Weights of a small GPT-style language model, trained from scratch on English Wikipedia: 64.4M parameters, 7909 steps.
MLP neurons of a small language model. Each row is named by its layer, matrix (up: input weights) and neuron, and shows model dimensions 176-271. Each number is 500 + 25 x the weight over its row's rms, rounded and kept within 0 to 999. Numbers have three digits each.
After each neuron's rows, "fires after" lists the tokens most often just before its 100 highest values on Wikipedia text that the model never trained on.

L7.up1214:502502471458501506550482531533504494487507478488491505517472469495489487515476519488488509487464496529547465495567481449523474499516493549490455511475521529482528481473490527489486489492485503454513499468394473511499526492496489523515501495494518571500493503530501497514474535484553479477
fires after: ","

L7.up558:500526451510479472482456518495507476480503476510529490522523473535492504529508484483479513524472491497510477504492477503483523431483506546503462488500515504462485450511477471472522522534474500521477527515509482519514491517495480525526500486452542474542492481506539512485511487507512470525
fires after: " ", " |", "-", " \"", "==", " a"

L7.up1208:511531503495497480493561482481514513460506497553515500516483482512493499504462533495468507490551477504478507495517505500493498516513467482493496495542507493517477450497512501535500488501474477544498504519488513474527484503480544550511552508496468536476530493502491492492489469479518498523
fires after: ",", " in", " In", " of", "In"

L7.up1451:490512501510471510433444508484481481477592477499472505491470472520490508473500477508510492489464489499506488526424478500507489540522503533525506528513505490465500493495518532484498512474537502535489524545536492475500495505516512483454488561480455494502498514518460487504465513491508529489
fires after: " the", " is", " be", " can"

L2.up465:499492469502529482467481530505477513508471551466498502503487492512483531487524500488513477478509549523481466503495465503501486512470506495504527500493532555512464506478513492507509579493484517540478410514451524535481541492502496442507492494453514446561513512457505520481526522511485517518
fires after: "==", " |\n", " the", " of"

L7.up470:504486493540462501451545489503491492468500529496518535508489485518509534524474459536534505470506485485463469462467504510501511527492496497501489487519549489491492515474487510551524483493477471551524480499484480489469530496478492496476489487491505521539496462488466475491495514491495518500
fires after: ",", " that", " and", " to", " (/"

L7.up29:473510538479514503517545555497536482487525490488474531497521517481510511504504506489511496465484519462454486494509504556542488519526541518469484500487476492499494572529503480491467480502489531506524481501493493514458508517532504500506534497486505528469480536567506503533523436518520496530
fires after: " a", "7", " an"

L7.up977:492535549485495459512508513506509475513495509466449504472487529473518509518520496483501466483478478546515513506510462479505505476507516469501522478541488465479524509530444486552496478455501536520497500502501483479446491485512469515479524514508465524525524507525482505529519449495494510495
fires after: " the"

L7.up1032:525513501521480529504465531499497544515480532499526501473548506494495491460532513518448503512504494481495466508475500491530494527459523503513436480496506518489524477524492473490502492530483508506495523549492492513463497466468482523481434498501501485508509513528462495441512520488513494471
fires after: " the"

L2.up495:481508506507485512513566479493464519555522497471484518508502549460487521510500511463504591479496506510492483519521489510477506520483521475500569488513487511498482514508516476504560508514507510492493533566490475547495498531500504485496507531494529531473517469488522477518472511465513495518
fires after: " |\n", ".\n\n", ";"

L7.up603:550526488535514512522476503500521494486511538519543533499504522488482505495512533445506516510468472494512468516507484492444503536493546527458529473501497521498513504471494487504498508510539512521474500502533523503483514480501502520514469534482548534516460448522512514537517460537496484532
fires after: " the", " a", "-"

L7.up506:475438480527547494526459441540502483522470459474522485440538497503469543524506512527505477534476521490527489518479511510487509490508473483462514524519516492481457449513510488476495509468487469510464506465471535479509530526495503483526468541514536524526467474518481511502517496516503513520
fires after: " the", " and", " to", " positive"

L7.up1016:500508496422441462490547496503473444498494495499482450497489470471534497531531485527462544523451516517490506454479485501522485493445477470518509514525489496524520499481485459518499497456490544541477543516445504506459473495501538496471482535489481471475504493489471528531529505510542500499
fires after: " the", "The", " The"

L2.up263:527513528483517498538552536492479482466499520489520487490525536522483503521476473483502494494480470478505475499538503551466532537477474503534527488511459535504545490495509498492475489529491485482484500489479515518478492488483468511511496472465492494509494485508502511520514485536534526508
fires after: ".\n\n", "==", "-", "'s", " U", ";"

L7.up1099:502467495455486477502533517515519500502484520475531506492499493518495508503503513520479492482487527521527525489529512448530510469482505500485540475515445510509517509492490461467527464461501537456501486522505515497508533503458540492488532523499474487480532510519486517478476530528515481508
fires after: " the", "The", " The", " main", " p"

L7.up892:507515510491517458490501456484495487478471502507513504471477478529460466465473521553482496477507526480512512495506513499535491431489512436449480509526495489455505503499498516535478504515473475479516513507500525495485452488510497538504531525502462515502497524488527478508481528502491486503
fires after: " K", " p", " G", " P", " D", " B"

L7.up926:483516517508500512538505473469466487537510482548507511508521479498496491486513485504500460434522544509491500491473520501525473515499480488515472465509491496553531489428489485495466518495519509540537529455511508518522485468449476502475484465518556501485495495508496525492499498532500447495
fires after: "1", "0", "2", "6", "3"

L7.up1547:490536497494503535462516498525492482500510530493497518496504473532498491513514499455525446497522451514545487461473546500530494529503473510472551499467522529508491497545522462513518486511498545506525533492489498456492501507456446511505505493487475512500487510516531492492465496495511516525
fires after: " his", "'s", ".", " their", " a", " His"

L2.up1625:526521489480496502500547482524493481504495489508474508523516496502503482478466564512489472482552472475495491506552509508536510534503500499505525486535457504487509513503501512500515527493459501476544498491497519500488493467458506509539521522467535523519481510475453500516489495451482472512
fires after: "-", "|", " |", " was", " the"

L7.up346:515494474486514514496496469510508455497490543469501520516517519487478506501506521481504496503515498521504494502575504511508541499525528450448454489506545506505458510531494472538499515525540458505508460477536513497484452523515524553483517517531477493516536514479480495510550493455497569521
fires after: " the", " to", " of", "==", " in"

L7.up559:482441488493536521496478502525527497548497470534516497489504489474499455535472494509469500511505514542534506478493493473507521491510494513513581497483532519512486476499527525521471533450524487498493495520494499467451513519534509487493493498470486507480437501481546552516536543514520511500
fires after: " the"

L7.up2015:505468509509525470470485490504556510485467501511514462478451518520532494497492516504511482477453475540516484523478471518497517517506474489521505493472514497465521461504502485511451499420466453509508458498504505489502492499479534496514525511535477538503535517514531522524500469514522469459
fires after: ",", " and", " \"", "According", "–"

L7.up779:531472497519516477483521478522459482530514510507505559484498531475497484503456484544489529503517493511496497496499496528513460508517465477522463486481546463502529498492502546502488544496472545486467509523498477491540511511529475477498494449509457510495562486486490512522515476529486505500
fires after: ",", "0", "1", "9", " Arab"

L7.up223:527507505510484517528453502506534526543505494478508500457510463493479475509512479464491472468472522502537492488524461483492514508499462473551502509502480476521482475512523565518478480498508452495492530502463465587473513500482480484536488507516482546538498504503510506512481510567541484473
fires after: "0", " the", "2", "–", " ", " All"

L7.up845:497496510491514465491477484498512474525511474504475469502541467452510500492445522525501477529494493505534485527510541483500518449478509514509538526459537518527551517464514512488482498508530522524499501484528478525508483511531471491504470497432509567539497458525466518492465478544480496530
fires after: ","

L7.up1671:490517440521495510526502495433509504517517470479518529479521474491515519499509495478485542518510525507481490491480498486509515477489456500469530512475488495480462510521506553458520509511518518456491471504526492538470483473500510511468494500501482459467496504475458492539512492510507502473
fires after: " |", ";"

L7.up2034:500534501530461518526507510477532485475489476483469520503491502493480505488526526483467506472456514506464503471504481488508524492482497533474510502500499516512499492527484497565518542469445523543483502515489567518505519501493498551491511497462498529466481518514522519496516508506487526490
fires after: " in", " (", " In", " \"", " as", "In"

L7.up1578:531503475513486439465522459474450489471539536493557506489509503461489476525489431513514496509540532533464477491517471490482512542465511453495496480505497509496522482471525511567501507497494505533519471536480474534503469517493536474500474497443504500526505497519437488505523495480518502491
fires after: ".", ",", "-", "4", "0"

L7.up589:537473461501472489511501499490470508527513518483517496480481461489512479485493523484526501530519512501539507455484498526494491507495498464527496562470505475512518511515464516493480507492528507488538524539467479474507477512475465485522469506480511514473523552497510486520513504485479533543
fires after: " D", " H", " B", " L", " K", " R"

L7.up475:460511510501523529476497489532497478470519502458494491532565502508521492532495518491540521555476510468482504492466505506489530479486524509458494457496501467489510493536500487538518498512505493516527494471484511487482520520500531489493512536482480532498482475519453500511502476491522513523
fires after: " to", " of", " for"

L7.up734:520485528495497522524501508495497528558491548463519540531497511474532480500493483512505483520454518496550484494487477502559511496455513510466508528550483472564518474493473514458529524450539490468487502490509486489469523531506480490499502479529494470492484505509464492489506497515469493446
fires after: "0", ";", "c", "qu", "|", " Swiss"

L7.up1493:506515496517486477542498519515479512519509490528481515484493481460521552479461527480435485509516510500509528493490525471455510493508502484505497482495468509466499492540459515503481510487481451481532524482447486514498538484438486509421489467473474538518493494507502498495515476569516484512
fires after: " (", " was", " \""

L7.up696:501498476465539517495523514460503495527493484494508471487476504498456518500503533508461471462505470502492487477479499485495505477474468451498515528549488509458512491469523482518492507505520460520526492497524521573459551489496479532524484490488508519491546507510426525531501522518532502485
fires after: " the", ".", " The", "″W"

L7.up1410:506493491520503470491532501526505526477498507486513446474470446514506525455514484495473494469455504528518507504496520506506476520500475462499507475494501487488499472511507482570487494506518515503485478544485513489485502502476523532479475509493494513493484491485489486478488479504489510494
fires after: ".", ",", ";", " The"

L7.up1472:509449484458461487517531504547514501504464545489485487491466505526446491525471551500482505487484485504500466482512496459507502497508518508496451506535450471479467526518479498517489522495520514535472513468497503500482452503494502487502467487472494501560485515487470520495551447523512523514
fires after: " the", " U", " of", " The", " United"

L7.up139:545506470479474507529479490487524510500511483492508502506511516520475513511498510476519492521495480516481521472483520460496512489471507507434500521515473484494472531527498574538526482504514518491499509504492492497530503498497526519509503532501492536536489515539497515528474520477502521504
fires after: ".", " +", " D"

L7.up1675:532495468502560500532502464519564490525505515498513495502482517495506542466475468516498478496510467472473483562501499468518476480508528468484492516502488525480475472572510471538516473514543442554517510505527496516472530502476505546533485479453517525543499477487497456461521511479522508493
fires after: " (", " \"", "-", " in"